config.yaml
n_head: 12
n_kv_head: 12
norm_place: "pre"
norm_eps: 1e-05
rope_fraction: 1.0
qk_norm: false
init: "normal"
init_std_o: 0.00398
init_std_up: 0.0159
lr: 0.000476
lr_mult_qkv: 0.5
grad_clip: 0.5
schedule: "wsd"
MLP neurons of a small language model. Each row is named by its layer, matrix (gate and up: input weights) and neuron, and shows model dimensions 64-191. Each number is 500 + 50 x the weight over its row's rms, rounded and kept within 0 to 999. Numbers have three digits each. A neuron's up and down rows have the sign that makes its largest values positive.
A block is one neuron, or neurons of one layer that tend to fire together. After each block is what it responds to, as a language model described it from the Wikipedia text at the highest values.

L5.gate121:537550572512550525500551473544512468504487428618507438536538527501515504554527470446535508467532436458490505512523423587562438555561443517510483515480580489478497493421538483531469421481552545481510536537479546563524517525480527447539527503483527503476572516446477415415526495506482504507563443366444487543546455504467509608454499510530489580474515486463438547524474406568508413418502
L5.up121:447556447558503558481509476501516530648562543585524480593485476524597468429433490466478462510476483566499470441535442440507489563561565444393509424514510520499497524574512561495466482464521447568535566582448461513615492526442570456439558569476515526482460599475437437509494573472524469528566414592479420543478481555466482614554514444422457516437521455415474497503498526545523507485492
Responds to: Sports stats and word endings

L5.gate1738:500420507617485414487527554554464458437466479574423418443534579467442487471496491531424523468479527575528487486489459406468454577485476553500550543563440502496524572601512526558565537422479501510515492470468502508428446490579517523493498580491454590521490500434502478444578536488447576513501531512531511565509510436516574496435606504537418466505439445561498506518489467495515454508510
L5.up1738:667455556517410509412509560380489507520579600513497465537529463476515463415509388421518498609479542515511610500459516473494574517500584522496589579459461349505502500467587540450500551471504503487516476515501477552508548520529417517575448560412545479480597379512529566403529472463503508479600540483525438497434545496583451447531464462381522454503476563565607514508477464576496565614532
Responds to: Adverb -ly endings

L2.gate62:482519517502476517469500518451453438441486550458551444524525618482512585539555515474620466565468414532530494479468427524571514597566488492467534548500509501481497513487481460561546435546543589582567583610448479442488523461530524544522585434520575544445426567425509473451419486505522484439342553541435505511466469476411533481585468457554459402393524448506393517472429475531502497530494
L2.up62:523482450478498427490418551546430573474535541471518471521550505466568542563432492553526563479406478539486511520501487485493474474597573548514515472449446554569478522414435603505566446518548499554582437465420457554503478425473561476494504494541476481566446475434559471380461414402419491496470463503458433595474527529456447468523521560474488484550470432487383584417467529452586442550503
L2.gate249:443580477462523527495506468490495497520508423429421530614570556475460426529432372562489562498508444484503503558508536589468444542540534445555556498482478480460492530568441499446496480605442462508451500457443575496436642534587486527525494592500534513512502496468519520540545558585530445505486524592529518481451581550411506590517537541566561509576441529440544512513522432513387545443519
L2.up249:509505534512432492532558506475488546445517505482465491521491498521423432543519481566437425480495580469508487453467511467448420465422454537578523525505422598565529469500438508443409468544471467447527457440364586473425548523470392447531544512508537569462578537493515476579460491510431511396433582543411496457552498608506544527453467485444583460442558444589475563551509627508452565487504
L2.gate474:644552547537553465505503485434426613501547512585552488460512457523490495566576392556478450452460452533527502562542502510452426487468448550487501480509465505557504532524538600544536468526507731499530599560499481461632380491567445595569609533520463442511506503496527482543535471584519544470448461446504582535467551496477501469517470518518468503546533475549444510569465463396512451594539
L2.up474:503503448496460515395394514475492625505561539556519461514432430500453433466447459581471499504500509460449527535554582415506450464579574560492444389498530526578476455526498510520426450481505615454503504498519448544505463536536461569423623526443527501513505524532553491519481528458495559472504536485519511528492504470454446440563468493487526417518528564593536476522466430512492466460476
L2.gate537:420443427556486519457420537441443607456422609517509441577495512489447513486568533544580507484506607546522466472558474529451525474459514495419494463463490497461520597526524507535505437418525523435622536449418484480513545524549539440620615453612490624520510499601425442419454534469484465534446506463498502493503570518553467516594576505491470495426513418475488539480473467477400524597499
L2.up537:367539512582525462507435514528494501520468507511424542486619516444518451614516549359522494484421588419543544481498382422486549465488523550443427429518481482511479607524522481502557524438539531499504414440519654476483395502513494463566432599482562440520468576407579476500444497522466461526456472483379509460463502553539558596458478563563589491471472557492571509550563411472457552518464
L2.gate572:504426475473517504572577554542521542505463508501528499535442477507510514519507597466475531500491528499508480487512463489452610452582421536542450446464468538417547571477467514473519513574572464472527488470482507445572506525507589486495524454409549439484558496473578537496397461453411508503562502555476502565502615491537437610534539556468549465553528501454495535384513437577527443463503
L2.up572:438541601436506466503539509528518549477346476504506507557546458498506476528599525502500447462507597443460495474514487507380618414518569612529469477499501547496531501565522550481508530560487513503485472494475435524580491492479493531469500455504579406510557421526519574516450465508516489466511509573478534525413443528465507499482487505489528488461548477442531443372539417566535396612461
L2.gate897:397501467451555546568482487557547458559489467455619474506558489518492507488434530570477525418456486583490479432528530466462486558613568603566455516540508434482510515437510472593584516501442503511494475562604467535560485513559492501496490509421477597507489445517464499549481516470491477416449498496571473561543468522475495505504539541571567598504385445475424581448477555491547527640486
L2.up897:469460456535538571477503613488566526424478455499382469531483522535596576554430508510582424416516479554522603489525498467478443509428495475545461501571454556527506571496582502514541548428455408497529467476446497493411413538568542528470540453551525526460550522476494527540551526493487463612528478417594501503470536503438479500431505486371489513567442444546540550445521495459486489522539
L2.gate1081:539490437549505485548472448509462471469503535494411538511576502455493543436547519463469352522556497495592610460423456530543533444443539575482497558487437573492487522402485606449440527544448483562477545465520408509418477490490536528420568450506530446467458532491487464434506469498421552491506487511471469467596488426455572569549455539431521543507404458521541565481497443440544499509458
L2.up1081:523642512544514524602468535507443497470506530449577592526494527398488549414544542424386471559531426451479633503443477458604484509589484522480489583525478555518453550354550601573500483486494580554471541414482489493540490409505515506482615526508613484541432510550530473498421510502411530457514581460538484454529459505569564495509418488499501524509475568478501517424521447456609472502523
L2.gate1090:502530498528516472558568538452516492446523525499483633375605534494491491470427520438511554454482445581485449570488477416460364604545477499567502476557491488459590476517485451469400553463557507568412498464476546448518549518507496578459598537539503481477400482605512452519538496506482563473590485446474509545533530561441474485543471500509541581438517562443554504473549510505416544534545
L2.up1090:395575578512548473505494532484492483493451482447530454509457481333396469480504484492459561474468496509513536513497415459489329611603592488420604452442544484525541504532456504506461523424448597502426580467570459523421453519468416581533523520504583482503433491605528498563531486546453543402494516433544461533549547490488574534508507475558562541387528519461499527436559446506430569472519
L2.gate1369:524440514526596472493458588565509531490528456478359562601500527444535414460547579480510414541577453479470555548474530503480567499506510473495455571530478551437522514457470468516476551534514415501472488499520552551466597433542504459539509452444410565545489573482627475503520515484447529493547535598476618521583590589524471524565434489528521411522450515541413433578487491428485473475421
L2.up1369:521429501536510477384507520556501478457418449459487589557499492476544389429529495516548439440509472357480593525469534522555539624533528505538451511461392569457511445452547499628449505484487499476430435526555522484552533515426444462441488475476447541505462569446522488498514486440423484548508551532477530518537546551460461439495453550466501411562482516533358501488544500442450468540314
L2.gate1424:406486489440534476554545516431536518438548462460422545619495579526513550487588551492434642472517572436404487491499447548481470582418449499520463557551467534386510523534488490603576600513541545552510489537538537525495537469471486481504505495405515621467501463484475494548501534436481436498476528459431437533469485522482456543495549553598510529513490424478494496565498501483512453469592
L2.up1424:438406494548578571445521481443551472463492467334565527498457486409430493478599558606499558545523474468540510491466458493540475559543447550469534557542534539530533459556547542571495505484433473536575459508466403493552504384431507452577472545418504524492510372543544499548423447476483543431544505447382529498576547584560429526525442519427469422621444474411421419446530455502530459562483
L2.gate1463:548413517364421473356505467555570530591492496526469437510485468544458478621486396586534438515514509567471476552396518493464456488504549532494531537557376483506446452480489443558499530511526497541482521489473491461472583604523436470451457526502522397504493457436603499477526501511499464535474541496468526570540553436548558475520512528449579473449428430496529443503497426443402596419535
L2.up1463:435497632485510481551456482474535528492542497586499507497559489511432445499525496497492494463519452486625549418494487452496546548496544490456493466530505499523481452470561456551543442472414506601456539359512487484514553538583545468485556527474584451567530514563511522487438432549429512409469476539503529577498503387480497616490470524533509513500482466475588493553510484438427541550583
L2.gate1502:442356561542550511500489540507480577539500548491484463470433484494490612582482502494484502533483429454421567557532564452433412552526547487514441481528472444418533570512455403466504454504450517538523540398496444434458532526426458572578538661557560463454524528463465499492502450530540560478488460517480503551462497493565463460546486513545518656387520449540502513484516543483495579554497
L2.up1502:518505474480518446533548532483409503591506501389563426494511534577452528481430593398454448480463526552539586471538513442480488560504556450524434502538465470484398542577492460540493474597452555517435497367537550585519531561502407455479503473457550482512491584386477424594611528560406509502398434507518491560508469451546457584583491456535484601484486486583545592614488508496444578448444
L2.gate1776:515478447501479440496475521452546508467498385536451466514501523514404558523437497541587523498468479483530469473452538493459373520478556453491508607495485600475492504547494435467442522527382510537454570379586508530487570531497413454472461533550415523578671431554519531526528445563433520529413577595559559522566461589547634480478487419512488509500466452561509530560445514535450501418487
L2.up1776:572453523491477476537512484480471459516546498427504533470492495552459486542471532655411443589582480491524497451514438543436554442573522575589451414408522502479515474455521572566444520559472484489453517461520518517512534537472421508531470510553562476474550531497541560497542522521533461482411512536500493576526540530548476529565539454553564496412489492472535443466468482482415506484570
L2.gate1816:433447519553501602476557485511477549453468553490563428460500466455539413397521480543521503484426511542442538446444457483458511563479457462417503487555485424466543479469536598516548418455542476508621504506512453531442501541543489516557495431539456498472451616432429420500418493452472377557540482517460583474496560444378487584543447609469553546532536424532480546509441544486443544463512
L2.up1816:562612528572466561498515518531518501460433485471436551421608422485502474535430571406487393529481451625566402553485495577462543444398437466558493523450498517445504571439481446536448537649474456412480525471525534473492528541435401509528571570477450504493497514607501584512471505577435579429483517499511547564459473501442492553418497488521489530490587456467538505548484470573384462406410
L2.gate1956:501467431521530535427569485536475582464580556511557544478482495495464496550484499552536461521493503558526477540578447489533474515489539540517487500453501473515478577504431575509543481558462454448553557461552450557592446443539509505503517450483532527534474493476604587456484534490450431483465496475486487606538574486446524362482506540580544431516494421509437520492426433546477490519511
L2.up1956:493552566547571546458461414514515462499495516508523489520529467492452550538530341470442546443451446505511511576479516548495528465444532576540445511540424493493550478471597572554517418489481519463485554461546462511521532533534495422509557475512522536504509516502540507461500472439550414490529406436493537521487517457510434528519464438481468542485589570401495529523389462448464470513490
L2.gate1983:488342568549544509518434495574476558462497517557522509450451597513483487548496462546530513505551467494535568502549444450472539517479462495457488496481506446433533541440571463475585519488543441489520451464479476503466631530528475566572534496402494567505394462468510504472508413466500465470426519417504519535439533492470429465446493540518540569507543523488510513464527473417487509517454
L2.up1983:510446414453483489395349477525473481438482560425496482581521592487451534482496482590465505499507533538580457491515417487563479459457446578536481484480556529478480493526473488477551480496445524526523443432490467557471546542529474549556505480527463518447477546532490430432504448443535509517493436465456434472476558520493476461483492442524521498452559471507451369576567412451477510552456
Responds to: Real and evaluative words

L2.gate34:572488447451483530492470553515431515487582480544474519540495453435538539568476552533560458471510460458522582449520527484543431556537566523548522560587468580514575490578452549458551499546489522569462520559433578560470555546597439423466517473546636471541550455402517512458476459397469486554557462484507456445519453511517488489350465551474512494487452473494392538541582605487479555438438
L2.up34:493457578500443526541503499540479595542452507476576639507467463518510456520522611507607426443511554415510619455486511503512539543505480500504469473481550486498460437578582553482518454399465550544436473538430529464541568394500442388519444569465492430511451568510565607482465487365428491573427455561470540469492564595533560541452559495514563459606501522442519553520587539468458516421455
L2.gate211:473505479543446543400422482520491565428514561463551559536469459512478446535531472480407502488509480436464490417524493541477446527440530529494448473528489477500523492551570570507535506422475533557423477535464524480518566429421575538481557469425506553496455619494552504490463599416512588569532503416459450460498517488524552569566516605504525495528512522531501611413522544502537555482632
L2.up211:457492534495563507499531470496513586521473555558396440450437419492403451466458600455538530492532501510501472426514458576516562540520535412555472532568413524535485484546565642587492452513406481484512450506384457510500393413550525454516534487527475454523496454448507496498553499471490520574448481435412521537475480486498332520542505545491560555507470489411393427469501526433539503491484
L2.gate265:517581509520549510521590526573448515557537510495429431540530477480533579441498557638446532458485472408530515500534491496577490426502479520485503523514501482462456453526432520546482608602557535481558471542563496523477573589549475412465496530353529491530459501460548571462540531438474448448525493404568511600482530462594425527476506457498563489446524510532425395458503522407551424500462
L2.up265:490517403606515495586516441450438491532465455540531521476526557498444500483484482550466519521404506547480520510588516504439596538565510429479473431583467514477457424404487500547510554474562532452484504524495551529571558598524573517434530464502525474517491507433503557586376526445425491350571454484474468432452490419508444554514340427470470575493439451469586434538528484529513468456452
L2.gate307:520587622509613640507501580491484532442642486530510446480564508473533476550487472484475415553524528574479483518560544538477550589527465516511594444452548542523489541501547431481580562582457524425466517529437387521467387491468528538529475428513527488532512504485458473501524518535469446556489456474421502505487453501488405599522584495518537548511523471535585396570396535465506531489528
L2.up307:548508515546451581584484561563698573580519439533453446535465435471523427600502519526424482590502524490465539699422427504579506434578466443514488496459458545485523452442515484482380581502533479521467533473428537539562572395493517488509471565498608507546544558516572515452453604428509428489477509427471480403472454471528602476476515487569518557454531496443517467404474479406538478414410
L2.gate509:469417505371470470425516490471519513532527497491514433555478494510503562532470530480479564500554513512498510514529503529447498490506510426461516590487479436489416556494544495485506473550591447542484485503407507430465521462520499445554523545491575552578482503520546516600512489454564417499460495470524513444542547545571495548494513512476517482571504487539464511460479514465487476492454
L2.up509:641439564442499577379487487575527535497448434462501504559502555489508462521585508497419438545559508504412557427504525434543445533448460411443512466429513497500458449517489521536501465440450512514449436529428608516570515485471515490508497474406478486471507474554516470550464495394507445509535516470462458494456535499558510426495468513408492571637538557446581495450532433581523495476547
L2.gate686:473502475460556537504436479543511525532533470543497502460532510547505517517518532471432413437453480503603507522468511550602479521578537472490438533612539566473493493516545529562543484475549574561395508554531495562463391455547407464507529512479344459592476492483483508510545542512553517535488463421551478437454423499581476470486480496527618462506512523458474462502540536503481506451482
L2.up686:414565515547466444551502542530532596518408522503597513457459548395459514577525540509421575534411550495452523503463493502474469528503529510479466565546507476430577438489497519437530565499584565478438488578455531503415419607526557485466517531528376465521453520467582443547509469582456475425576500562458546458480504494508504448538431459522522526484488552561603586561464432515503394387584
L2.gate696:458491536563504509540499578528588580501529467430532502541471424406485498522451522518520426520519503535393557496510516490560523446474479550501465435551465558444474508478587414544461464462483489547493435581433487479480484520561548507468455507481525456604630523619498480542447581415538564540516452452425415565476495541531445506507470448461418530461493462505460548465550508545492530487454
L2.up696:504593501490578565535543499411525556497429483498561556510487540466469501481555497544422521444561504528496518507496441524522510486447485546448483567454477452508546522492450502443564531501619543516437507581516519508541536448532559378558544546526538523571480503510574544408523520440553503473486464531556581482590571456498450430471487481486474547556542455544539528490525479620615475451558
L2.gate714:541488436554580452505545491417452529431542468531408539531488526478503435485477515454497627515549508531460453471594570627541418453433546466457576493485479513497409503549400426503427500481573496462489520499503465505561559487542384461390478503455438547467503466460388562436509514506495529472523437509544459561547502557464502535506504534486520559531492491559538453513557511590497513467573
L2.up714:464580469577465429508566545452429508583471488603425487531472535475517471501544544540539471464489500477519356506570460476568457494527467593484524530548474504527470532471442557488383508564570526446517551399489370526522543490491502511422602532521445474541496544529544499468476532487476545397550475443566491522510491548524572489516507508524474410427550438443436524506513404580581506498445
L2.gate1008:473472529432517565480544609539447541581502507448501486528538437585476454543492441538488491569466477491471496552482466553538466477512566486573514541576594537542430488487548462548426473497475523486531486554466524521582484574433472456468442469408452448446481517491487447426421419474502496457467419502527466531543563627492509538413515577581598567583596572509526460560534536460370530410487
L2.up1008:524442561542552416415590464478441520472512379512590460452601498395562429504525512476496474391445477483493536514645489528492538434485551465516409480513467491524491458507390483511541433564486501406529445590531453475477580446524515506474616487424501447490486524477519564508506503453427525396451473496500469531445576522569390505561411515489476447513469449558477443587474427483513526504523
L2.gate1290:493521499438454580524529470407559528459493493553490516476460507479491558535529574560462442550441417547468620517559505521593478478566497482475490505497502568508502452469527494424501574523514489516422459594494504472576539510521444395507590473455506559542581546479549409501544442397521557459536509522603451576540538463539578492513505425488507402548528513492504488513521448469454483513492
L2.up1290:471559528455532504519495424547551463492619523605530538457504542507466515543476536498444456575479471435404507499538540555601455514558423467384513560500497484509516427424525461588475481545590403430509573463433590567536536544464405522544461459383449576549471497513583510509495478475466545463522507358564422589540558476572479683522459547514518453488505431457547478460536542491458508487421
L2.gate1367:498575533471530558507481522524431495527528464491511513523482431515459451522461570629506533553448569467523524541484480546549408461511541574571470506480587505480482501561457531446490472564517505445473600454496364495549652505555474426463498394476510545599505585519522468428537494485406493528540436519521472523537542488607458531536527468492387505480519460533393365538544463546545525452402
L2.up1367:557597488444450516540425477533495558488493517586467481558490437456487577546521524460471512517523472455553524401522568530546544515557575545460494512487538449551563444530564520490514511412490575563466412536508398494528497445526535513543550534558657594515535319414519533492443583546508506487522474458450496505569455457473498549546570490496433543513555560493422535475489560455523475479612
L2.gate1446:422495593490513469530474493496585484398541530465519445465526530439506545584470523502483464512483545403523576483531484513438530497465532515400474535488414468600462456528463468492469510504437477519514459480476445543480554509524410515539518488435512554509550566519538488465612493420434543508582490466493497605515418400393463455566540451474497524461466464501496501451460591607449529453492
L2.up1446:514585495557528429453532499545485636483551521452553506467462553513508545511476525516510452582480592396497468480516519563435464462560475509452459506442538522527510468492533526455509497523588542544441514576550521483570474564447465529425498399494569492502558534511480458466599575547599475488486479502484514552470418501434617544517547427479496504483543548588488487539436495478401507472477
L2.gate1577:448496525542483548476559455532491524499549546520493517510557369571484573458448441503480456448500474458447533449483464478487514611499472463561526497526559492492534531414462477551474577460565459521499549530508572515489491583558514565515632446388520558512379442457495494487420396448408420438487463493565426372505537485571444432490432510501432422445590553440447600546489447515489567553498
L2.up1577:483510587446489511590511499429454492579490436499453463437487530464434330578501564535538546456478483517409500427505425486486450489618550543361480596592440473513521517455543539542471468590515465480378515491533493491554538487438424549525506403618508431430546524522515560457461567544444411499446459501539458600448454512533467385476516508482545464496455407538509516511544525540521465556445
L2.gate1635:523479571587582479526550540427432511416468455459477390525528513437529410538536479569520400487499463531516503565456523498598489594569498538514471646582498541476534547590559572458515602457499505548559473552613496490499524415527512583468569491450508427484472531516480457437425436456517487438511435447506492499496469474490516494486507398482416503470457501459540521514529497422462488540489
L2.up1635:473425461560523476496475533507534569451577454519438539624431542448430499410448521438513520481462526491535448531523475501610446479557511483431499479457584508492518542498507476441441484457578504458453440525449398566551581502388486537499549524473632547541526630564503491586495500362508639483522495504520504518539500527520501559429445504553489563508486536475433525491446475540500540542492
L2.gate1918:507478519543494443496419487503497506439544544443439487536462444426432507399520532449433456511452462516482399463420490555556520517425481470555438524408538542424474578500493377476446508498490459513412470529428462463552471492508546494494525489507578358486586583502521530512472441447512459426558496470475460528643531520547453454490432440518446530638535469558378470437514482573452513460564
L2.up1918:530494526546474418412429500438491588467549585546504476561432432569507516420510455472502509608535472453456522451526428567466412493548560478497497515488534521527481612528418533479278514455528479510525559457533458528537425504478464533469483556595571502516522519514555466516480532482510490519457545483594464491538419501459559478494512495516594554489464510467492466484510521486395532534510
L2.gate2004:465536428546540621504516402418528488480507434583520498513459595471530565531516557442439414580473569622522460514461409482456494433459524482534485479535519498514414470523512512594503462481474523521562449500456447465427516511523438467495541431547438588556515426470535540607497459525448544520514521528579430478523380450551457563412528532536535506386511462591495559512528558466504506537392
L2.up2004:539492574659400458526555513419565547507515458499528475531543397520468438486536506590458577465524488347546482471463440550549557417528472543610467443510496437530430548426507428461488510487496487522515631536412475534447466504396475501533499522535458400503565524445591472469673451465481531437595489530418431561476412512519574559463502502499580499529469455425481512588547588559406519457541
Responds to: Sports stat words and tables

L4.gate864:575553464459504470503485487522444557483530482505568443484467472537462477350493474576460492616580441514488450567490518478472490580522448550561530483439548577476508526450422416538552454595534514508540538541437436528489438582480481403531543474559436425411512570516547421557469413404479394480474483523543496478524545518581454530420441477463488547521569424533453449505538472542519568443599
L4.up864:471465557486411438548566581521468407552489464500502437507491488418535520420548406461549572515459461614528446494547486535464508489467563478541603511501470406463533462558467526500541446509546428543524514546535515446416449479550469516466431515475497514430542518499458478563486589487460514508464518549443520559480496563442504576534488428508485663521529508422482409516513502524495498483515
L4.gate928:499475511454485461501500448560492604460535439430508561453519501561508496464617435419518427491425484525465546458553462601575522506588497407455584500500582499538491428474556564572451511492532533506475487583559422445585535451467491421533413495530616553539479434479505539411543544539520411423504463462500518448523471528439411492513485610510536492537519570506525509486499473465540509424482
L4.up928:521563451446511511525515526544518538447530509577515501525463528503473434504492406487502539499440488493440522524455506545508512453524574508462423687458528466578494550494456467532529547450491500407601594486481465466440406563520503519508497520479419577486453447514374580437450596497451456579465498467403552477455456515411544526473514551476361489450531505447460418527526463483491583564408
L4.gate1336:529551527441433428575493563514450535476535551499483459488505517501459514481572486417546490566488509525552455498512476522553300480481508479514518439468592458479488608565478628463461493453518598509549457540451507451493529470514396459643542512521524527489453596533532432492542574460464448497587506554452435507462562572461476457520467494418437497550425567540508476566544503495466489562562
L4.up1336:482493470491534465503490497565446493402493435469389519444453511503486486455518487457479413507525515509468478489505468423379559478431560451549469438517559548573400539588480471479490496502551507519623473427624536519504491446486389499484543427535493520447443525433551430394543476561585475522428547495532472508491561560451500485439515498519448555585537515554483421504577537532579497463549
L4.gate1702:477467468565517524537381499572493487370537554505478474534474450558469548489525511481513430560531435696543483553524519593508507524521551439585505535531427513542573606484518520589510493416442556550552504515530490523508486540463427560374441488456548546520503542521571522571353486544456599558488558525530528481566528492477481465516366495511486549530410515575456523441452468415617476462531
L4.up1702:500517468465479472551463582559459384445554612537493594537550497457433570510504585433560398491503464527474540503486488530445417456519558485486464478570472505597427521545535557450554509540488541509568503519531530461585499430527433533394540485456535575444485550569513465526544528518571524538486485548415558434435605575419496492561506441392498489516487465530471468511540412509482441472550
Responds to: Passive past participles

L4.gate193:579492542503603473514416414481469479527456500482539463582536498535488580418515529547483575544438381534530500487590562511579437541503377516565582526398462504569481441498494533535516516563494529539508622597503383499586554458595525459504532555488499473557498470496494434425502414424380599451551445509458432456494466529493522493512495499552480482447469423447401501477488437509466538562443
L4.up193:426542460421562546510393478485467467501541461519450491528484479478630405486478600495510563476469545487454530506545506445523487621454563546514492411588425469478413511574448387515577409472504571450592437467538457481533513567512478492471635577409431578534527462417623619542466492479359458576449523562420452569560475455483521491509506441589538543409569492525545507529542512550497559447453
L4.gate820:462565567486509468481488544424424533530527487437473516597469474484409475576449508539507466465400453567610481510562432404484506485515484520503494496469462463489572571576565494597577424631535514505440534515538521485610579476520474427484462435510461525462535467552569538471502427520505520466482450575532496520436515509489539462436461466543428441531481535542452499465506504528467537421510
L4.up820:511435542428546437458537423467576434481533486547538499535530539402492442485549466539470473566473517501414462556553511547513482487489529473317507407518482633500517450521582395437469583474493503525468513485492461536527406481552517514575475484525423441551586376486464489500544532483496474507519546607469581528541429575489465458569504512548526505489430462603497554421518490433484449475494
L4.gate958:578533519464552542561521434511568494485525498620524438470522573569512570535513498407445362447553458499480517468589455475539485437490454505499534530565521460546494563454510532469545494480540432476487550497538513545555503574532393472586431481482573513604640481547519580433458452431486522549541580454524373520377486475470454530514562498459576458497476465431457532480441534457588471472510
L4.up958:539537466537539436401574573550540535494387525511524456496499534440470591524469497548455351465445466484542475546538434486514564451507490461496531531522537417493461493546494588522521513529565463487484451527468489514530505505553395514605540535463474541528493609452571543455515528506428510488441475618420444534484574455491382435554509543504483424487512570525514432495498413551591524516524
L4.gate1108:565591536431459532536484390498484463516547495561493522457478533439483626448517476494532479496487450477635522564463367516517480511524528500453529420595512490437558518506541474519420573473557492473464518496506474484469571526501480493555486465458436481536523453458448538544390570473498524501505501457575435556553494504546565523497529506531589565505437482460435539451514471519545462554491
L4.up1108:526416533499521451581532501482400512444498566468545556543387420543562532516454490512562548574583368458526470491476502544543378526517499504524521488477529450609425499428516522501502407448614591423395440464491414470473567456513473478480460534533458454480543460462550502513492480519565552413427382558476522588430493485444435570491362498568618522587539434479544495465453467522522470526557
Responds to: Sports table score tokens